{
  "n_layer": 10,
  "n_head": 11,
  "norm_place": "pre",
  "norm_eps": 1e-05,
  "optimizer": "adamw",
  "beta2": 0.95,
  "decay_shape": "linear"
}
MLP neurons of a small language model. Each row is named by its layer, matrix (gate and up: input weights) and neuron, and shows model dimensions 16-271. Each number is 500 + 40 x the weight over its row's rms, rounded and kept within 0 to 999. Numbers have three digits each. A neuron's up and down rows have the sign that makes its largest values positive.
After each neuron's rows, "fires after" lists the tokens most often just before its 100 highest values on Wikipedia text that the model never trained on.

L2.gate1492:550480461480479561495542542486506410490528444493472514482515531498519523454523464538462514477557484468494510566443482438450499507565500541453549486507518489433500476600414521533467467493500537457454477537515492547523482480437454432551492530501540451403509513520467483502466577476503556447602426577490476489509527533535520516449480497487499524542502501492436508544543519447468500452517494478532569524515543439458437525529472499435417466430561476598552513486499575485485475485566492477455453491501581533562527499464550495529512462460450528522518541513428489512615480534525523528530433481520514471480559501483516502498498526503477537536532545538428485508508478436517466465485486482501502535459498427479415574508431417515532498490532444527551531529529515522465433602441525
L2.up1492:468493522542500513505457526474514446463472433475517494533503481459470485540504507517471455526580520517489544496473538461524512500562497506440602512476577608492469531623402430413542447609449538460497475580497527565467577473601475510524534588506503490436482448454562526543465553470498466393532516471467495498517590491585542507478444503540484492525407417478512464432439429536482516527550522484501513494510527547438436508462494534559479465472514498541471495570465500460524485571593470497569427482495510599553586537515507495476537499452524473476472522511510466494589561485533463551512516528473469541476460517491531532508556442476512551536603535434490457494485521516509560524527471532539540499500493524487541464490478490517594499467516530475556515472477499498516490460455538
fires after: " |", " Ph"

L2.gate505:456536493499504578497535449451499463544515546542587458472529493487529505527498538605379455584520487531536478506482448525454533524442622486545487516548496501509571471509500560511435514537454450541515485559504446443471500444590533498551489570540434486475531496471550451532498492529434492503480487576560489510445511523499508490539510511540499496573523511548503512496528541473468529464447567517504498536588593481597477510473523536524512460469556483526509578529504463456515416485501494465478570542511565503654518463529522576513484434492498461537506518482498479511515486472485499445469478485531500489512546533496532521526586463503569467533447543516488430433514502470531465438513542484464531539486507477443515517493456491501543423494500489427486474468470454394516526473413493
L2.up505:462497532507456503478498540518473459473455499507519453504486457520461476531457513404499540528478513485458537489561432563492509474485503486544511488485547549481475570463498507508455505519451551493519584532553497478483473569543535438538481544543517533375467530515570539519474562505494519472418499453546564581516539524534472454451509601497493522452451499567490508571448482532482489506417523519522527566485524469548498458455504572497484458470466477442476410510509478524477520518469485488537477548509498466506491456468534478460459517431507538524532437486441482514609566492501481528519536472531509550503580510499539447453521580469541460456511470457505474425456493453426491519554458508523543477508513587510570506481440462525579532490530525543501466401490512457597511513499559
fires after: " |", " 1992"

L6.gate1099:492461474511519523513419535565534431464541444509449505507437445497483576494484509542429540479411511480541553565505469554474490434579530567469484495494532473505518492545494532590476531481542449473483426461567488557466472482581566493482500471466521471506433492552484486511487514448456540471506471477517518452555560439491541498581483493539566564458508461535548495552475488500512466479487541494474439441458534412478527512492552542486524447529526489570524499494431488431468591573515525535464492502539500449442478440526495449569511485447467506448528451413465501510520513427505525522496460499580501522568458543471582528586422447449523568467419499446555519478445441521565488458499454402532534537500477539504502571493455432596569483533547508485520460540541475527500474526462523
L6.up1099:518467494484480515469453494532444494510540516563440501514483485459538504366435533494499473469467486464492562468527489503509589470517489483489444459431531511426518496529536574486536392536515545456514572469499453485483505534478568439502475470515549509425500529554447566449427498517540459472493501535469563518498496448477539489421467491498503561612575517510517492475483521529508478425430443518502462417469515520415508506542507525495551474517510547522579501416543538501471515521516566489512516572487524465508536540497523446508570472440561476553505437515478451489566465506514457495465491475546434469459512495498530487471525510534507472493495445565505553473480499499547502522518544511472526459564553525515534481534485497481526530585496503506501474499521464503409537551417526
fires after: "\n", "|", " |", "==", ":"

L7.gate674:473495556493479522528547513467488411490472585530536441465523538477474476496513485517508560514561431449420483526501442438498465493565418485456486508560513502472546544567493438460477495514481439455508609548460482439507554464460550470425477510569410471493430508562475545443536505457457530509507474500539515518567528515430508522528445482437482462546490544497519545446404490442487495538483485458463476461485458507426440484574458505575520467524564541448568507496484541501518590515574459557529505477533507452517514570487492507538526507463485445562553509445489471495545510526522600504512464468489532483569511579546533514505430446485521565522508532508478519425518479507497489599524436546515542482439551508513433456546470556485470502534503486486463456558492532518421458482431634
L7.up674:461469518578509493465464484531572488465541493492436497476527504480516531478437451531459549564526388441472501481480494461493502492527477480519473429569509532474578498472410557485515518459525421498525501533501456480538560544467532523491527520518442488531495464456464564488480535538473492544541483549492537459532495503418499548582514477531498465461479541538431457465379580463523572491476552505477520422472491449529438535442451441497539453487513502476470542543492547461544558452511452502477480494540512487453482454402553483495458481503536514499560469446577548480524528529406452618474501518512507515543492443514555487548501490520498509495490517523479467461501498532528544597574432513452526529517562464519456535502487566521535504534545529554510476520456527445490481505532532
fires after: " the", " The"

L2.gate15:464434523497477487495543555458490525516504472506514460495527473473522482433484495446539470503536509485429524550543493537518541521517525487501567465520517501458425548596445506496546535549479542483476527602562426525487499535503540538475451557532532498513519517431481493424440494441493538523565526488488535536486527539468560495424473537521499496494439511581521457505455525412405539471501510455389520530518500443551436491540519538543482445410536481517462533497489501554487487523562479460477508515509534518610487482557545524483600524471422574512519518596454484556587550619477455491557492539520493563471546579515575490483540530453577514565502491521530443404432492504468524521490487524513460482503586520493508524536472535445569585470502514475452507504495479513535473415457490
L2.up15:503503594493487536468410500461544482543466522501496459509561525456517521506510551472492439516551534476399543593486468534512565489460528484517571488475519502512465522536440526476550486591489481458551507611532573513527492505513482531503466562499551581507494377421504498491453524498546426510487554509453485537527537465577526488468492490523459474494510463537452473480469462533431472486496539513451497473514495464530524488519585512547472424493490449582494467437479480498426463464499480437484519471505506513559531503520514522466535544439407504512433549518467443473569529574432465581508481561496513516483607582545504526495579501410508485473427444514496466499431541542448503515560501506498437467468486467483491555548462492417505514418437479475469504449538509481586542508428491
fires after: " |", " in", " 0", ";", " Hong"

L7.gate1511:497496541455494430531505537536577510561559533487535478484495519404573494508473471536586494531467480445469586556472495433546568549554416504540515440531436506450459529414478532526542528515518477450528422531497439498538432478511527475469489543439495502533574568461401494477513556414544508528588489526527500572495471456501462483486467486507496522509473533545485425526539528504530553476476573535529473471487478458564504501461453493496462506516500525409495491493473492496527440514435475461531488506525622436447532495510472520496539497389516470479525510529461529505502546479563461463484489480446540522496484484507480516456368460510470526504446579484475513478560491600454476512494502455552514514515484545489457480472543459523523467552574574494525585535451487560563502475450514
L7.up1511:499513474455466492530458435456516505534498547434508535468530487542442491457572501517492574482491513527480415529471515437429510492503482526529535498541493504556540512513575486552529439524449469511453505469539513492521493453524433513483510510561531510493543523436505441542454459473521488510502577465444541508571506499514467562524466460520523494504462494539546511512540543448567556471469398432482516506516452486529556528528485472438495569449489460476569525461526529604563507488501513475539407492496540516544425486498549517505530522484538561525470463541494494522521519515436541442499488480494461548577550455524513482421490485536484437476484466485482592535480466500503573452475542487464443564487465509417460529469537512478464420514463581532497496572490480464491492459475556
fires after: "|", "\n", ")", " December"

L7.gate1614:539508556483517482544468521458517516524511481552522430571450508506538509528449472594484509398482472508528469475484425521507507490533492498457486482506519556458450478581454508526540514460522470504457482559440494476459443536575469558513453517488507461556463527501479487599456539492501505530502458473450505490483376488539444508510528456557449507446505512543543495542496513534459426466499571489458478449468489479495483431502451503533485520574482405509486478503503470471441526490540531532428571507545541442395592485528539537483475472489479440565488513450431514489548502473488545602491530479522489504509554500482553636528513524532477545442488471478450521528506509550481533489491413501506483474538505475478492425441489495490571468487520548464471508471515495544550478490479526
L7.up1614:463516561470492488543474483504559429559522489486444508553523529502381495442496461580443456528456468519479558526548462479555529483500466531521511493470539489433471491600508463447470508443450465506537482527518510531579509522508523472576439520534513476498413478541492430527380521485534550478498481502499540509515496502496470529534457556458539471525533577498501531482474461493536514483505493468408450490426490455494480474472398556472507507544561477429492542502415480447554457486565474487417509495521525529462492420550451531483551466493454491497520569549551454512510507490511497480512554522499493454518534566489550523462506507506529475622476518514472531464494561428483547521478475463517494490513551505492531481483470503586534539561534466503496431470618479573487535496526546
fires after: " |", " 4"

L7.gate805:550498457486569473517507466492481443472541481479522441428553558514513488492530503501496552516534468452453498572458494468474488470494439494480561591500617503475491562481526580576527488526502498555556573562518392494427451452504509527500568527489529511515471508488516501511483508513566562421510481533477439523490470559468526535463480506482429459456432518533567599530417457511545557548514494499496529464531458532493409413463460435469514468536548610527522441484436594502603563518562496525517507483544554498540519471445434513464395513509527444487550536518558488456459498485468462518552454519505524455484548485499493502576495591496544505446550544474538514534506476516494473507515487495512503449445569486514443482447505557520488483518507437440486578509494521539458489515557530
L7.up805:461430519496500560537493532448537437532568552504423518500512513452483516596487481562446575471516445458463495511494486543442600490469508554522493535443443545453418522451496518447497475509488486492532446558550460577511487468484508484440593463502518438478559494460531517484549533473537568489521470577434473443501475488509459432560484462491517575515483442490546488447472464504456511513460516574497510466541500559505484428370426484468537515457615510470578465446462529508503510525551464614501540506536495542531500482412452471446536483445465509462418479493545485472478451456483501478522563415553498537523477474521500497549435520570523523503454498487515471466520498497468482537471499492462564497518547504499539480497482463586420541502544460515539437465521519464505526511484410
fires after: " the", " The", " this"

L2.gate668:440496571521500546501501490485508526537492505529518524462518512448505459521479527496465534514527539473476533486450472507524473492544453424480482578513436516511504494463473489518518444556469470527520500555497528533437464426458529432523582498467478483499472544549502457539519578483491580475537546472477516458495528520502531484527437553511404506426470515426456475466483538478555407462513552491510509542538594457537500525557470516564500509555487493457535506472486409535411517492522476525520500527491528566492524394432491475420447516470483428523463520468497517526500496528548474473524537507519454533525488524442492475501505490474571539523609547477437513513553455493583449515512501452528510506547461548506518480485451477593529499489482438543513513493514544517464530458461527
L2.up668:441503484583569522440464471431539504503552514493485558513490535453484472553528499500439410545504439486569541523550503510449464481508543497523499551431571492472463549524444493412457447493476532533601491550512457496549463491489543503506549536509449563451486543544503475559501564574461559417537547501493482514491525550543571442421443501505499537534535515451459545486480478554544511500489568552486457508483483441532444517524427468525458477494526490505493493514523468487469512515490517533539504465520523566444576439480541549479500503424510416476558550455521560441499554508503439534541533435493459543459451529539560547434545486539563469541510494490498461477506525504513489505545474482473555485421456550560526528482437471598513538437510464544538544472470505494465538514562542
fires after: " |"

L2.gate153:446512516443492494489498531481501574454483518516485450473524458456478555533521522419488478448402509448525495398564511592488636521540498466484524503409519542536548550480528536463480411510548616552582475549456490502511499509493587448523502486458500518491479460488536463492384519476495498462498477489439471460525548429456520545468490500506568508496435533558514537542454523540522509444524487554475513530513451520451451453565506442507538512429534564515519459501526530512478497584506458443510477534495544519465488512572460499474486454479491501526468533476500432548466515559483545554521435517479431438507489559517469498382544485526584500409426427480433523522441504498459527456557462433482501522552502488516490485491512437460458513486489593509459461549496452551474495448437499
L2.up153:528500539539521485557460474456517561541499553467472533481517482536467490510447479531491562509515545513513497551492461531544495442562421496458497526535516513513472490528528539554493476414458498403534504495530488537604496462467444609497513444500481474544482557502417537425525484514544442491449400524493457423575508404519436444535554513459478533557453460566424443505596479467485562437450534441415509496506494453464479530491452489559508439515467451475514544547474534504537465427511438510469501515518535475505508466431525467445450469476473516499513518498443564528511514474529457468465561515451524440542551458520455476500566471523501505460551474551531595542533432479487518481483503477520515488507413454534532446455518433495519472508548483545466431451563466474473505542464577
fires after: " is", " (", " was", ")"

L7.gate1142:499474489490562523483490511479507518484499521461437450403500478525470501456515507503573516484529490498482503509445421543451483492506534467489476521477592508485488533449512476538497555544423446451495430557539406454477441523482477567502479480498527483526476531529507476596457477423439543471504540526446485484477417545523442499505520481557440556494499472484589555508446476482457534501500517541514495455537443473502509437519413495557501506416529511507505425564499514539492525546515479495486534472538471522512489473425473465451415453539414514431497568503496445513488428480479507448438483540538544481517545516438529482521538536553540566477563523516536376512520457459491525460478533571525506458524573495487463448496455520498518460469458428490521500467542572513509465485558495
L7.up1142:491471557506472463496502546447467462509507492455510523410518540441429540537585481508563494450505470432477526501481455489490479519449492533560547479475460509543541555489480541456533567443515477531496493553481467514441525537599443573429485456474497493520481513439486473487491561439486511476506547516452506447423476447523436457562505515495475416481479539466523532498504468432570454542514578466519488506445542534509442478476484527516525547511493519575514467428464529486546512495457475503509511467484458472505505486441465529485475469414408500447545501530469524474496516437475486456492594495549532478525447429486437555499516597540482543504495508513483453450540432570581426463535521529466482461494550501501559444552507515525434492504484535405458547440606488467561460568456515
fires after: " the"

L6.gate110:537522457499525456500509543486463497540444519492555424433576510510469541578542462516498492555481467466470519543506467488523511572581534474503523498446528477521442452568478488477477534484428441458437459479554451445548502551517530480510497453557470478502510514433538524500548520464484501457497509504485460430553538487454565484479473552489488501489480546528549519574449555501410501435518519501507474516472497468513455520456449467456478510489566532460512492448504538474559514480493567490464546609558477492456518446538480453436483483449454470534529518591488495454487497477448530526481489477507538496502571592485448560423516512434458525515475539529419555609487452489559448465549487504548533498493516555561442501415557517508458427544481495452502482500515507562552487535547444
L6.up110:486565462502514498439510401484509462567515515504550523426527506490480460540544473466551526512563481517479474568497483486481505506511492490472475511446433571493449486520513569518495474473508541526545534420559567524490426487483530435484522484462482511450566528487484487530481551521498485500532542460411482496540502505504571510502490456463539572431489545542565494424441478519494507490472523518535477498428463444520501508412506427493435526484468521509502515431529436473412564582405545518456491484476489413506540448446514490522490464485516502551547483516502538497508470427472489562494449473577536479522550503533491616495554434437490497405479586508505532481495428450508487452498469555484545525446508514478517493505582453411433433512515524407511518514545467515594482421523517
fires after: "\n", "|", " |"

L6.gate160:531554442602556538464578505555447536503506483508535472462531436457481487448493524540584393581491475469531501541441499440477476388443547450498529486539562470544516523488513475535505528502480443508473484481457465442429476484567482537475599588534500488466517529522490516540563518450526470554532509388578495402512460411497440437558514502524499502480511455563467489436424493481452483500483543493520496525488497440521508493465486486467539566520491503540424603508504559518483499519509475538508481486538513491527505487422565526501513396460553523565449513483570469567546557456518485470515491425560541543475513543490451466454517452509512508481463438433461473551469512489452488494523500479519471541454541501462487469445541492487470481504509470529435550582558511456563452511502552
L6.up160:522458532480568556580549501454500520494496522523513559535503485513483435556483537426513522479491588484480530494523463549536488482535468529557545426441527463517460492438479522502478528431511467454510505491505529513491508536472540459526497510470466499516498480516490573571477431551497581485450532576488522557532533525459451533483509533459459498459562514527448467458480524507506513515527588489417447498490467473445512511436481497545504454505496503487560506525493465510463573463487480517486448503514493479533508550555503426516496490497557501476461521489451513450442531507478500564509512415484525558466511443504471454487551505523443572480515465564557469498460452481398509550510565571493475464573508456417477447405492492462416553512486432492500476453432497544467554545544455
fires after: " |", " "

L2.gate23:475446491444499518479492533454575542482494536491466485502552491464473620520494502511529563496533537460491515508563481570541513559532367572525464499480491452494469555500533530447458503576482493509489483522517487485570528413498501505549466484509441469524521513482527484467534533454536507552456531501465542487486542530496558565481487553492519551452456476517448607495491559493449479459496497451455524567532497512495516498513493485422515477444538435487479509502486496567416521578536474542419554515500586505455468532544511493490550500448480473534518436468546416522517527482490524489520434519468575555460499472546485468419557505540550559459443468506522526455518426523616465547488538440460539527502464563464480537542465487456452454533490531513523497489485513501466548495522541
L2.up23:482465512469496490504573510490449483500519613463494503441521528536504561579411481496498473473469572407515520524458506496554566494493505468549508493486550497473470515464480492507467442503470442464474572534443499438478482487566540496469504531477456454526488533503464487449465521480471531498462468471493495476558489475511537545559509498497502542413399430460452522529428514549483527484488503492465521506515468468455458514572435488450574565446536512560467530514463498490458558532520472539500500591512529496462463531454521525473461491492505421571457383470428473474543512461478615509542474461452527474525523529522507413425516524549471421551476510517424465552473503430510483480489492450458483487559427495464446535459521529498421458531487570469488522434460550548476534438524483
fires after: " is", " was", "\n", ")"

L2.gate1566:537487538507493541531519468502492510433526512488483472510492480486500487490471614495476448451522474501530555476416467516455547522562497458501491495476541461541520456531488524499467540591541491470507451535544435519506420512474569485548471469409530492487469457506472550550628504430452514499487480488458423541466563477497584475510504468568443505571485552565453457548448535540471522426515525559444526471558533413468508441461505454486504554465521491416519482577579537461557520562462472509546587471484424481583492449557493437531524477457447450538481494496526455574523543499583499452555512459549461488477588508544570529487564556497582479507477455449463480434512537524555517535486483452527473466510521476445481500488489550523487492516435502496549494482544477495547530491512540
L2.up1566:496372521429509508452526527500479577518526505445532422453480476502496483505536466515506422487497499493538514532540518479496547501509486521454467477461563500484460474563529462461449504509464469472605506521527559453460499593489505504525479554560494543436494520489572425532507558500558487488441478564487523466525518439498536496476472455481516500451485548469516460494469460569486527519510462522465525540423523404549515461484482556430550512500435546504501529433507487513505535545519525479461497520502532550483512526572508501487582511487533529460467527524533486519470538585562535543502470462505533489498514461458394476472549518494448478540509564480499496480461519543483455518512590527435481495560488558558506487436536479519486535442464507430480462473452542476460505496523497
fires after: " |", "-", " Succeed", ";", " ", " Location"

L6.gate552:519438528484472496440456554498548469520501540506532518464551493511554537496512520506558541514508440546515438614514500408502460551554490426509465548501476470466460492523483520507491452461517486424487452464552532552550495581550515485575494534444494490530480486465494502481545505483492499423498472549542470513518598602492557476563474543459466533543421488471528563540539493471515497474542535480483511561469466458421476499547526422471571528477482480510445465551514475451423502491530543527474452432568507483549526482467557522493505566493527484506551419476478529537477532520461464530522532480557563520549458532456506511559541469418557515472550440489586566522427424485432458411498567512440518556538481436448502526453496430527459452547509473465510529563565532512430573456464520
L6.up552:476444602383521533513449554502491477536566521474530526539489489483508540546508519479492507497457429432463453595502519487495464541481509445511494518430500446464460471544462509566541439538551506470528514433585509508483452494498494475533553483488485538513417513452545501507471493447463503421445468463442587598479528596549484475565527533517473527420490580545531586469467448516550600531514503489473465501423436553501510448565474426464535470479545519536536491479561510534464430464426450515518508466509525516441538506553515515548450443468501501491542460501495509537435487427386494477582472502506400586565451560592499520512540450500529516486555469548490539474460450556488492489524543494472525572523500483529510486460504465455544438422478485501503477563533551547480454513456564
fires after: ".", "'", "\n"

L6.gate262:502540449525504515472594484485583530471526494483421429498452443503491461537500513549508530629506419490517505501493510559548497502450481474448561467540541547457488546593476489546564506487501517468477473504519528474475485471516483534516563542557539562502503533524471506551573547501522499433488532466550441508503490513468503483517458477508499563475530446476481523458522456564463516437533504522498499551523534463456582437451503483515464463494468539514511464529562568486431575527593540507425473470575462454488530459441438549482500444527554509511480556452524441491439465465466495545509469452541491467479549486384516440469516524468542485553569463404535538560462429475446522497469493565424479531477606477481421440522507509526498486450513521518520479530538558491422568492502536
L6.up262:557534458522427466533513452485516525488504508539441472485500478445462486496532452479525541590520534529500481423540472424521522455482463519509416508528503480465443512585481447504570499503474589457481545488513512487506472494433552538549541501537514580495513582528533490560504498545433511413553568490545472569507514513509538537474422540527476429504517503526526529526574476479481543475472537485490531546506485527463496443435518464474519475509565559478488518502498482489523514470549520545401434535496506503557505585525468468544525533504470538564508510419530461506537514531522427526578499510503530477451499510478417447403555463457464414467484485530590533539527458482470461487474471581492520525465538536467457477544529454457465503510455571499544560517493539453503509556550531
fires after: ",", " and", " "

L6.gate1294:466502516559565478489502567486554471488540529486493489512513476530437515533440532483504561538474479445480476480406516501497504471505453504506517496528597526524465536519527474531559457525486551422502487475560486515505453495509596419499515406489505510484465499522490570524479535542536541507559460571538465577502442439453516583435447621477539554558545543491493523529475428499487603474479503562482474525476500401447477589506493451510538477487455472483495414537485583430509556473534538472431515458546511536585471446509543584365452532515510416464493457560436479498431556505518568489489458446491526436482481465536560476429537518514562414481480485484511428589538548535514534589503509477525466510461514526507513479454520525537507504491527489478490468489410458538512473481481450
L6.up1294:474474510517471535555562534512528524446505480441448483474387520486451551551478514535530560498530514484485468521434489519428421551512457466554510513511479556461491471504554471464553429522485468481460520444534455449552471492527539409503495437529504465547600444529508506575517557474536505526495500489550530529433444552468562524457463570499491525454482536516491457487487475496507509496539514505460515469510465485496461525452557477535506536489539470489511490477496563483513517470555470499528506555511589554491470474455516537498432456513477449536456541511466508548496511482503530469502431492428513457458514502482520546470480550489510398553536509516514512507561476573459466508478536491426396513498411604457479511465461546574444478542458479497522496499444505481429463489475465
fires after: "-", "|", "\n", " No"

L7.gate1416:577508459606438480472497500516556492499511449534446435506501504453429484503499471529564502539550431525490483501421418462484448505442456428500482483478474581510535487504484522537492485535502450495596591549404481463495467518481541605507524442500429492536440532506517513518474514486482541451551543503501455520541504506521484514446490498457464440481473530492458493549379515524511584585439459515505515533487472435470372487450461547478545485515516520476447448552483493484569557521494525542459495475509516458546517490557428458480432504499494402491544449502509477489460482479524454519507461496537523444547477467512566452453556531517541587496444571522474519534515520515537529570520443557482494489451571529496465515475516520469504466572469507484403459512523459516531502500532521
L7.up1416:461470473468433488558575497574510437573458541539433491477498497469472492486499507534478524465460413475505480433520521485591522465502481592487454514477474514488450516518545485511490450463510464487486440499483491539491494491524535525547509518517522473473456536522512481498587515527544476547438536479567500405497511523451533437571472485434549458449558407474460532551509446486505477504499448481508510413415587560493454461560455512491414523481494477506399482572432468434475454485549492506500514499509552483496509516602557502486543410574462514518434549496496533498504487510458475487511544500480466442507532470546430465450449409510526575499557499589483602453492476549545499497549446500530438475428477454483475546496533482541531536479556548538461469469482493481498612531535505
fires after: "|", " the", " |", ";", " and"

L6.gate567:560511555563494453465499457450490483513508471530529494477542512536536474474407457513501546517536478530559501515539532506493416543492549459538475534503498506503500517567590467492540491475440426490492448496498512489436502478511538490519574492484486520469482600511519547462490565523464528491520543447538472493489525579463455459485429545541536549528502507545515523468524463504497511478530462513534498471418534466411464523494486506512450499514499440479517478509458478426546495529516471525513476546526486464435476403530556469489475439485513525517453530491517565479462451533564510500508512437435528422538555507519470483468543486523460497504385486456490460551493547545446536536539495510464472441482509526577501463478516507497467478486519465485448507497483516497519546473480494
L6.up567:467508509555498488450496543492465610509475506497506576457568423436447501520498412511533424454439557477505485527526461464505527450567461573546484462488557520505450415445438501446428445411543592462503453526432532436539562482458539495505444539528474522503495454482523584484502431542541519481482508492510431582518504449483547509443527510533517511485531485531475495523484497470508503513505573566501543518515516562491531524516519463392465551500585521543535553536497575478501556502524523535479529490528477545505476524496475434470478475458469516488497473602568485471486493420548530512562477418530486522492477539437461390528500533574521504481547504494449605449492483488479492435455545561512483468502530551491529503470504571506480487575481442525524506531615475546457497428438470
fires after: " |"

L6.gate1574:516506486472495507445439531498487566467493494485439507453506447419489510491396548600458507502539505527531521501478520528472577500531477440428513447561547522529456438517471501557455512556428498471460464581510535552464533532529521474469460573467530512516468487539408497550487515515491493510468475437490547422562445508480515482513491508503467530504467562551492496485525495522464471539484555513482460533504400502496479463439522502515491549517503496492517438465560497466502489515532557544531517442539561475536481486451597575482406475456532468542539500512505454529517496434559488495544490498479498502528447446447551579555512508464584504574477485416530430557565505478463574452446436499476479529427518526502485480525514459440513540552552469412507539482560471562489453548480471
L6.up1574:490507504472533547514486448479421546456562547487576479520571500473463465466514374408597502491544572522528478482511508466470577478529484456448464486455597471482527542576519489415539566468426510494457461488481440441491432441389499476562508474542517505537450547454566549529484511476513482445479508472484408470507445465494477529438497521495518459484471577492393514495439481466471505432467420536492528503465515490479476527450458511531550456423517544449466500528426523500443597471594455488454483547481437523541559517487516489511502448489468535427534572462548424468416475479429523563488496514592521563560509523565536499454462512510491499489535465514545511516519511470501505491510464571482505410529571483509484520455554521451538507532405471495511506452461544532478483501461505
fires after: " |", ";"

L7.gate192:484538521447550492419468496489544442545451491501535509468509449538456454476457475480543456562448446497516516473486558482459577516483504520544512490524488555454479427451525543465524526481451447554497540536536440505468542570460571486467449502501524468489502527445548424473551524475457510470499549496464458568565515472548420434535513558495460579513519518445470515487525426469507491455541500445511525445427516414464449504494451467405526492515531444494530481504489480429535606465563523492508593517524511470433560491512573569482498558435440439530577475555524503470423511510445442477513472460481422459584478457443467592468520482481521521513493530547519434514511469494511480518427483487524469558466516545533424471565516494536556533466452506505561527491561474495458478527474474
L7.up192:564492527477560532521420506516450487458555468461465556549580511453484524429477503532510481455499512504488475530521479500494553528509504447533533538479569501541533413453465514460492489434518525418562512499550461527537575482512435467508456541507527476491499514469504443531512502434501476491414480505481501505531529603511506484501525532464460548404553583568537502460392498498468438586495498517475524464468469468490476548511459477514551481570530465529562486445443508472437477450579404564440523437489521580477432495473534509560450538426557501481527473526566487456491514494507518545537430515447455510478466472493526505498460439501520509468486496508460462589467411491529560468437505555525529447496538534473511399537568486493465478482410512405483528498561496510494456518415575
fires after: " |", " Nominated", " TV", "TV"

L7.gate400:445500423434511505445470500480535556546535506474552540445452453526476487492420474513498512460489483439479493472455471460494469509524493502510478464487490487486492518497491532520474506482483495554553542429580489465551454500542485512504568504487422517500522431447493537486417447568500509506478485490515525493480487464509498551539504606559447569553561498537437513581501528440519529502527446513570471500440449433488480451510460499481496552467508591538496498539528541500504457440469523544511403517478532453426529465525450588512520529541450448502498527577555493483486527540502546505473486411489496501478430519531527488516514498489533419551505469485508517462455464525535479481520508431478553488563496583511377520488457524428578531455501497503574562502490515474450487453504501
L7.up400:484477492522448426515499565489466474562536551525584499498498488498533494452492555503506532501510520384512463497528547458476466458513531469463559445524432486597498580485458467511485535448576487535515496549479502534504473489529463421506539492531441475508465509493464489496485528499451463492519519436413505507577571514467551506495475550427467530489536447485505471509475454469428494482522542476574516425557444458566475563519476493595530462543476494477534470446507449512484502458483549479516451537526529570498512448440508539534479605474586484555504488511450479489521571524455475450582552497537519547503565535457517503456434522524440472450454498410470514575465525572464510516519574461441518515493531459524545451505492512499519488503477467452514517513478528525533533429466502
fires after: "|", "\n", " (", "(", "th"

L2.gate411:533541528520530510469390480554503465501474552468493465476487504494558497490561539469537577568482510511465560526513526478502524497463470437535530484461475546451476533501483564421546529446549448440489550503524494506477454454479417541463444515386499548458529574509441499530399502453527545555471487491522518476511476385487480559456555477513561512469416524500470583596376475505403487486504514509559468455519441512452499498514506556517474454431548476524521538565466483543451537505454485511582476600557539487500490521541500453517395436499474471566477510420501520491542481471463553586539527548510528466504454510484524474526445510520487575502526472503550450519470544480472555510553458506501479414502573507486478513535496558457478509479549554444513491485429539519471546424538534
L2.up411:425542520523572476556543475501482466568492488529493573530451506495464482533502472507568482562550498520466493501559491507492465458559493549473472578497566539547498476507545484484606493419463494507517497550503487544565536461453479473531494431361501428460493493582394471526478482416456467558543534469554453501430535504418439437492557526478516445582458594461522487509495519431533524485537512478462543438477485451533480460498509499469524517535500486457575505490520425482530430558517472435556453499498536567451416508539520426545531536486495469575478498490512552528468472567489457548521540530512486494526441523513480486444540461547565491548458428517522490458515540551530545426443516508448555580498537478526475487514503520455518503443516431489561512513434558442496530527490461
fires after: " |", ";", "|"

L6.gate620:565468421507530485500520517528534485472489559460494484481472534530545547512476539494514576446517520462556479545520475478573532449461480495501520518559518457538496511473501532517474541466536514449422499500515512518480502539508496457513567504481536534509447513513414599513485433592570513517511519454485530544507576495507579596457498594444381489446501452514466555482544472557528479475545523509484502506501494416466478534500515449562476524521496532503507506489561508488500557503464537460470528484508533448466509534506482486472513562515454503509483481443404473497482521408529566498578515505504523529581545514482513487578463470475537559439541512472469505477457397560551490476485564458479525511504520538497510501436439491468475536511576540498474461511553476509439496450492523
L6.up620:511524471529489492526422444507463516432478549586529568521567452472478521480540519439523519530425522431417449522549482560469571504455532485517488442551430440477464520457556557534558494484363514500415492431458502505500542582537582498501498495513491449499552491498480542454476477554556443442474502517521460547504435494471471509563461536461522482444460613503462450539486442477458487470516536458466534547494490552541465459433455463423522523487513509494552586483495455502441484474544556488507485517525478479513540494443538528532425473439487547462518499506473511492468482489473598520437534512476482551531473491440526494509499495446546486510519553508512468537483429538493579500434553481458487537515609497379508437539570465513467523509514487484479514391486521430466437523548513
fires after: "'"